Part of a small language model's weights: 13 layers.
MLP neurons of a small language model. Each row is named by its layer, matrix (up: input weights; down: output weights) and neuron, and shows model dimensions 48-175. Each number is 128 + 32 x the weight over its row's rms, rounded and kept within 0 to 255. Numbers have three digits each.
After each neuron's rows, "fires before" lists the tokens most often just after its 100 highest values on Wikipedia text that the model never trained on; "fires on" lists the tokens most often at its 100 highest values on Wikipedia text that the model never trained on.

L10.up359:061133124109130123180168159123135160151111157111160160109165146168101137041187164112114136114129113042135094134178140109141163173129139152140109134148225073144153146079132167142121181057128111131170114104103108090097124125155071148127089125132152146143102133077101135074162096200125101133118141120091143164146157129121097085102101149105153166147149136102098089137134167164085133176143
L10.down359:112135150189134090125088130133156166125113131197071134092135156152149059144088093149121168135115141171159198142092125080108146144133158078140170093100107050105212144095163151094116138168103151156091125107170134105148064119149150138100106117140167106170142173083169122151109153119106116144164091099050110127173099101074109167153108184118130134107137110154079107127110140136148166155168
fires before: "s"
fires on: "'", "s", " the", " his", " Athletic"

L10.up302:216104092069150122132110152079113107128086157109096140064098200110172104148128130116159127129157079085188134083141169122141126128173122132091057070163140169113120113126110159093132112110158141131121161112136156114127115105132104115148176132134121149103142122109091076139122092184133173097140147092150173147070106124114147131110168076095174128170114100122125097123097176167126076117121
L10.down302:143124150168125164132111092178113176111104087088140066073156133104122202163177161104132092169147163106120095125158150146136067080153153163141169116087123159112106137047073102120171150114167054172195125156080126079171138122132120137117113127151125148140112090170145100183132154072127110079123144183142103165130152073112117119106111132162160130104137091132192078093119111070130102080081
fires before: " ", ".", "1"
fires on: " December", " November", " August", " October", " July"

L6.up502:104098166096122161137115137108103068138107128135150183158149105185138166146106130081118155147102125112144152132168121127139093161131122150192163123099150105113137176044122122093078113094038129134201101127087105122164122116094178126107152129147067138096101091112123147068111115162127119094139139177133112178146147106108120072189093117119108148071110147158166138193096111145144107154129
L6.down502:057165117170071126142174129118105183137172157166096098137074145122137113124137146144149100141150109171118122166171079131137144094156114129118141151082137125106088073103142124158129112164136163110126082102190148108141122175112088100120154137130160131175174087107091140118111170167188075146086161130128089093123069153220153118038161111099075151115129099119151074105117125144083071122128
fires before: "s", " to", "m", " that"
fires on: "'", " home", " means"

L8.up619:163098126059167117079119126121081129125115145140179169139114196098165106088122086131105134141129142133148135133135179111132164139120202102192093160142139118160095176116116133098058086174117140130161116118134122143109072151116155123109119134111122102151123192116102116172173099153091077125067141205131134160167120119078180077141184200091097130186121129135133080124129144148113071105176
L8.down619:131090143140139076175183171130117123134225087163133139080106118029105175156146130115143101120127129123085118134104163143094179155110158137116088154126103128084129096072153134155111144158101146187113188168143183131118095113145096110150170083136080105100110133154138125149136142137081172160155106106136150123147153134099114124176074127144073104127122134187172158203089106151112088120052
fires before: "6", "8", "7", "5", "1", "9"
fires on: "9", "1", " ", "8"

L8.up185:108134184184092118170099152133169133085168149129113101094109147146121141154162074158107150104133152150089140070100112131125102045129103141129091136113120166154083112154099120127153123074070134086107138149105190131100076118128061130136146210140149114064163126096089171132170116088196128135161189182159163168112121161102132132085187157145103130164154118120059164094140147092120103111118
L8.down185:176168149136092093086091138060111148081131142164040087126161139114106103144138139165174129093144126107143119147138108132072131148151159157178106171184097102156109107147165160125128172142118140140119134141184154169148143122130176102106169154147116142160148123075147084083117102074080123123045117069110113162129168130165124153140115133111182174163127101103177069158110096169117134055125
fires before: "2", "lar", "3", "firm"
fires on: " ", "0", "gui", "1", "3", "f"

L2.up184:136162109098105133097174130174052116154132072151110090097114157154147093193143112130114093135133137107161073090175117174056130094167138039112128105130171163153163164144082080140078126099113096131094080180077082096071137192159075128126158121142111074088116116139188129120176146136135128113129178105179133097138130036130185112148179202154130111080161148144130129123115126142128150144196
L2.down184:186134182130142132127125116097125109083150196135071164127074123099137182100124174144148120132131114142163163131073127136117118092138170197147090075112140167085124061104139126196138132125188156147151121087144117087153158116142157121090110117147128146119118107044119128154124159126119113070123108164104115146079148072070106163145083090096105188082099160174187177096066118205134105108145
fires before: " ", "\n", "y", "son"
fires on: " |", "er", ")"

L6.up81:087127134126117176061138100117105081125158139135174085152105125125131140144153133104157061093155117115115157181108222146102113130130156127147161085153127218100185151133018112117117126193150208150156150124137088064135163104097121142091106129124161161144074133106117122210102149101130113162106136125177123148107098127097095145088093193174089128129139115179129143107105166126095148148097
L6.down81:224117141203162144168052167140118145133117164166143145128125147174186075129147150162091184164163156118058140076108132111156092087158110131101114151142147076115140130133163116142137071111155099139093125069144095175158145172118181153091158136112113092185101147066122138141113132160111122142122175134108147080061096120087122105128165123108140169155190138144170092140088135138146162097150
fires before: " ", "\n", ","
fires on: " |", ".", "e"

L8.up589:107186116122134120138131102152189147160183113153178105148158177169088146156142131117089104099129129177091152136150146133107067062133094114095154168081154125111128118102128114100133109179097136121135087147124145116115129102044110147151143122169061094136180053126142126066135066078127158123180098089141161132127160178153128064158106100124123180134131101144115093162106100104092130135069
L8.down589:100136102104160099161156142062098088139142136202134152115140124173080190067136119087166160129071119173118092161119124155100160136134122147164133145127126117120149126152102173139122110142159193153122138188153170118154163111101124056144122130152071107105179122155100119128150115094069107183133145119128154121116088190116170097092125118105085114083077141120109126141093040063104113151134
fires before: "3", "4", "2", "5", " "
fires on: " ", " and", "0", "9", "1"

L2.up291:145120162180159108101110168145122100107132111139111144128135194169121160139149164172113120118134100142118167108066099037169179159136163107112097179087109151137159125143118128168105132143156127092158099055121105147167090118076118115097119110110116170118165127094071177138159062142179130158124072109143144187135109164111063128138133107139138153154093081148140126126093070120127117132169
L2.down291:103123139176121165168110170086051113176151138113080110179191107111136123101122096171137181119168129124195110156118133063108122125144135087132130162062089098150144164117131085131083157111162124173113130151178122163135152185164095091095146074116098188179169098162177137093061072091115134154108169106113112146137132187140083101127110095105120131154137076120156115145182116120102110195138
fires before: "\n", "ed", "ion", "ions"
fires on: " ==", "tract", "==", "ect", ":", " simulat"

L3.up662:165222134132164101131086117102101115121117088169102088119101114135128118100113130108132121059137124092123124108144083114140086133172142142173157202123160131130080156132149151181089129189094085188121132200129163171084067170154103153091113154132111104118140120153121128101170147133054180100114121177194116121148109171090121118145146136123158144170173122128134045113155125152159146067145
L3.down662:061156124103136160116071194089157131126146169107132115129155136121112099169099110110093193055153100114138135171161162188166122161088128144092105140095131135159125119128127135158168154115093142162111145138115093146109119092133127181142097141053138182074174125192106067134154173177152114165153099156163181116095095105098150088120159148121086130131133109091126070139140102156101078083131
fires before: "2", "1", "es", "ative", "pe"
fires on: " ", "don", "iti", "s"

L6.up620:162118161079114093108136113162094129143136131139133113127131117143135153154112072108155119109077130121075149130128102098091111142138104129088172123126136139168088087064110128113129074105100155073084119116152052094136110144126143080225105086124101138099091136099092113138172119139168134123140100171172115185121148134145136163162181122144119077171109119110143187173122166138109085108146
L6.down620:136177167132132129163171079043118141111096118106212120117090144133124101035120161129095125159179122178103129134123109147133125129131193153111137133092164134101193132109137112086153173171146103122133096074145110197113128106104144124144107124127087112172135125165164152126084155157106139138203121117098136175105127178111089095070127150129164109169109066138156091132101123076197123125141
fires before: "s"
fires on: "'", "s", " listing"

L6.up132:087146139080051108141136066103124133115114131087122123166133099135150185129225144122136169109105140110118206162136101097156070109154154120158109128124151134122140067121105178133109199114116161067093168180118134071101171108066067178143120202166091104135129124149101089164133127149145139103098112129105105148136109158122146093070212128173094118185125118149137058159118140136078123159132
L6.down132:125087140125083140189092114102067120151161118195155156141164106150131136108129081055067182141130093155159115078129106115102116117133137171106148107141178133151093173071167131145196145153145101136118144131148070118191129164104123074160170100090142103105073112112167122116161130143160168118108126105102140108102143099104151142125120133131181121123126119062225140149136118158171092089100
fires before: "s", "t", "m", "I"
fires on: "'"

L10.up92:172072121160092154153087145178124135168142088110092081103123117104125121127168127154137176134107136141150082151173112135112153085125094113113174114147107141161089165114163072082200124172093088127111073146135103120074120184100110200096175124122080166138146089154138141171102118155150228070129118085137103172163124091067125121156212116160179177068095101120167102121124160169098086106144
L10.down92:070076108124098110122107065182134119116171115120125080146129153095103160100147120112205137144184211098155133084068070139117065109101158167096130092143171124092230122124137087136105171171151091205126165163157117064103109142190149158144131137164124096176138158100093095097073126093120153170122151093165145121177106150118128083110134088132152130141152070106109103083077147134124091144118
fires before: "1", "2", "3", " ", "8", "9"
fires on: " ", ",", ".", " December", "–"

L2.up61:137131178166159117142134119121150072171127132083103197143066119121155140156124118158035155129145127103182093099109092111118191135190124053139139144148177091094109157131157192161145099130151118132081160131156118124096143083147099137137143153108138149128085115137163129135169127142163139129103139078114149108137113129150107111190145116102153110116089202078118122206153170120118142112092
L2.down61:037126130101155152139135160108091139160085182208143174152038113121149201138083093194159123123111133120142188122129120180057113111118125068147106159107126079140109153162151125158164098127118092070192134108106095170113121118127164183122104129151196157128172090196096128103092117097088069121088112123125146101099112142141137159108167135088156077103170176118112162112116135171152074132134
fires before: "4", "0", "5", "1", "7", "3"
fires on: ":", " +", " −", " came", " or"

L5.up1:130138084124125157116125105188110124152163102136179124098099024170157109067196121134134185125124144109111154107146135112164178142120184179095123114177101125100089148091143130137194104095111130112143093110117121126127167101111186126036104125093126144136177136139141104098181132148136097140028139090150095124133165120054105102160161160118110156096174135166126106124132103107173134165113
L5.down1:108097153113069151165133142097118122115125086118127151181182114112122176090109050145127167069118136117089129189154136129132127063078128142147147039114077117102153153151144112124090119130166170101118167147123078127164109147166095144137100189069064100140141157179046129167124151083179130113137051146134160115133131151159078070109138092164137136146145203174126103130105192150132084116125
fires before: "\n"
fires on: "==", " =="

L8.up540:112143182159130128158152120092100128145165115118109120143153123120183163119162190128137069127160110100125115072097090127124103154104099110147152185125181161107048157152158064111112148137108142120077124115110103150115135125088115179125125113148168106122096101114089131177135186133207130141144115145090117123167137085110179204146103166194079137134119103168081097144167152147215113132110
L8.down540:122155147158108172097105149136095118130170119164160129190089056157187120068140146126135136145117188109161089116157138154126123127154087151087107092110103042154090162152125133093091136143144157115103110207121131146089130162072122115120143128056182120144136189105187104127138160120195114086101161129134084086120094166125101128109147094162106181110108101162077099098082135123177081118143
fires before: "1", "2", "7", "9", "4", "3"
fires on: " ", "1", "2"

L2.up496:190147178130144137080131129108116180119140092143076142133223123130110103151154111159107198126112116091090092113147148148155158109111135117187161167097119139140132123125091103114112129191149094149135158153136108102112157136115104138114179066129132172162154126146144160136165102120165131106179076097088136143078070081142183141087158164119108074136103096099132082110115183117126136108101
L2.down496:163132180177094114144112106148166073085100105109130174131184148159085104114136184061090098170083151112121120109118100160103107164070210136084100074153115173168100106115079091149157151066114121131077145133167085112175073128145059127080164145148055124119079122135076152132131185086124104148112144163123153143151163138087136144154120135181185132140111171104143140125130180122168155137093
fires before: " ", " in", " to", " October"
fires on: ":", " of", " died", " went", "N", " |"

L2.up366:099150123164167120097145045133120155118162186153104141068122064123146088155108115135099174136149155093163105184122129194165104133148100110111076106133108102122147173109128116150101116185169059108210146124130109128107126101153114142099173167143160065096157099130151152135106104172210103146159133149124146105118089109160134137116142148117129075095044153117136066137094141134099183133150
L2.down366:219190122109153134084203102144143121146122130125141165035151131187117140161126060135122149186085103108179183106211102131114068107093140155140146172141108124165179132120108084158138116121109118109143108165111093136089110132098075114131177167138177097134064092121129070167101101131127072111154106137093136112071091171101143095161127079114071158084081091121174117148129136149183148113146
fires before: " as", " ", " the", " to", " for"
fires on: " such", " known", " of", " |", "whose", ":"

L6.up474:111112121171093141149175096128095058124112141130121145152132090178100126119152165135107132094110134122050112169103122146101110131077128141139170121083081126122142086144134092145157134109174104089152129060096096091142144097138091138134201117180193147055158184121132145154161142089134136101091133101124098150084153054095149135146086124120129145112126150093145107132054214161099099065126
L6.down474:157133128126166149080138100143147131112099192143102141150176079170170055076090148107077125118161149095117130074133109118113115100109095140137172097180110130122175114206150099138139111163093136160110142145079127137164169115120118154103109106185175155142143168141104178133119144127109072126149098130116179094099094085139123084042130173123154167072193118171119101133114065139068160086142
fires before: " ", "\n", " ±%", " +"
fires on: " |"

L5.up175:165155096138152130136066184151103135109138150087116166082118123125124125134124085028148164072111115120125131104174150097136131089128096056115153179144138136182136107131080123124098153152122119128104150091131076152086051144135163190144147147112116166132131059091124119146100108092215139112178142103156130141074112166104124113102161144071147145190108106140130152123180118182150127198201
L5.down175:118100193144135099148137148141089110096163147150126153182120140144096154137168156103128125119143104191118075128105130164108140153081098128098138114102105188104146104146165103156128196196105103154140100158123125143079116082057085180091135179147128135181150179111137085112135147143077134084137143101111169160136141146099169123178080170165190123122143043094080075154130097101146107040092
fires before: " ", "1", ".", "2"
fires on: ",", " May", " ", "ber", " June"

L10.up576:138156155092159183138071094171154159099121164114139101137116096124113175191081137093109140095149160122126183164127123175088136129152166109107153186124078138107145051169127116099139159159134063089130089125101094118081108136121093140123172130112211164104103142128102143114155142147157099113121098115142190118166159088100117137157178119146113108095162135115094084110081142151168120110152
L10.down576:087168122102136133130124131111170123129194125124150074106177099122105090130079156125070119092118122111146132078139117141158174078117102114131180155090087149116201098108156170196159088120089125154109104112114205139129130151099138162083189139115156148083064107101137136207150164164237124125130164146105178175142105083134152207146192113150114167133093147109150082103150139130197119154071
fires before: "9", "8", "7", "1"
fires on: "1", " ", "9"

L3.up172:123102127074061115153141201115155186141123126142232106109092148134076150127126167104132100113108119164137160149160109097083147085143164115171108168097103108128209125125111132185163130080060143090108112107111077091082134126173163118060096157096097156098134121141127163066118162144118147106078061105109138097132132092154084141204156124200117098149097142156155165136123109127099094133114
L3.down172:140179090098164169109131091203097127090079131128108141152139096169132111098143138080124138134123100089099099175115132093170161118063131185106123134135150170132161114132122122155137153128160113169150148154128110068081097124150095154188162148113164128099103033114104080109132160076117134121140125145159143144102137134163133178126096136135153098127150154156121078071144074142139111067126
fires before: "\n", " the", " "
fires on: " ==", " on", "==", ".", " of"

L8.up294:148173081077120187059153127108128126062131187170114127125179150135113131134146072117121160111100179088100136163124097108118154061099114135186126099143125104049104105103165133157142127170145108115120136137113067191113114136105114139112100136121083184178146146163146110103129139140178166140090121149057226129118105175096140102134141088151087073182107096151088182127139141116165123117099
L8.down294:119126164099159146133104129048136144080106133119122165196165110137125072103159112126130094139145083139129136127120075101150177092120117162109180065088106117127168155092189174131116176122205163147056117095154107140142157081100111116136079121107065127139153154192132069154080093098116116109094070155095128092136144172153128130088145106173113163152103085177189105095162118116137098107139
fires before: "\n"
fires on: "===", " ===", "==", " =", "====", "\n"

L8.up194:128124140130161161069166124145156114179084175126097117145100170145141162158146121159121191182096106143142114158141149148109149147141138106077103102106130136127065092128100091182104122163115149056098111146123133104104082115177086078150159097131150102125135150077070135146186174186148120177121079193091089134163137137118087083146101104180096123100138111123169139191170138121084094096150
L8.down194:136115131123102192147131118121178157113119161128103149154120160129143166127097189104144119110100109091128122146142121110133161093135130119071060163128104111153076121144126102090057135040164133138146125124162176106108170147143108136168193144115152100060094120101121139140090134153120162105087152165124086125206193068149125069117154095140092174100133251187143069187159104188079133095028
fires before: "7", "8", "6", "9", "5"
fires on: "9", "1", " ", "0", "8"

L8.up249:091141159102067117111161117131108075113093125159130112169121126109129166199118107098133122143110070092197125058120095144132151088109123137217145105129125128150119164138124126136123118154138171149120125119030140127111197090191093108134146106140090129190116092070111166172103093150131175121156117150112090104056142118142149171165122120162114141111086081138133096162088147078162113128190
L8.down249:081153140099150150181138198167086108118093146144166119115167153090166085103136138183135143127166147132130155143175144131186128148147122134145152127147091110124130149144115047171130153173107071140032108143153141164086103138153093143195114141147125151153103107083153131179084075157098084095105106118109119132125125158159138153158113102148138117159139104142143128157139138103170129081141
fires before: "0", "1"
fires on: "0", "1", "2", "H"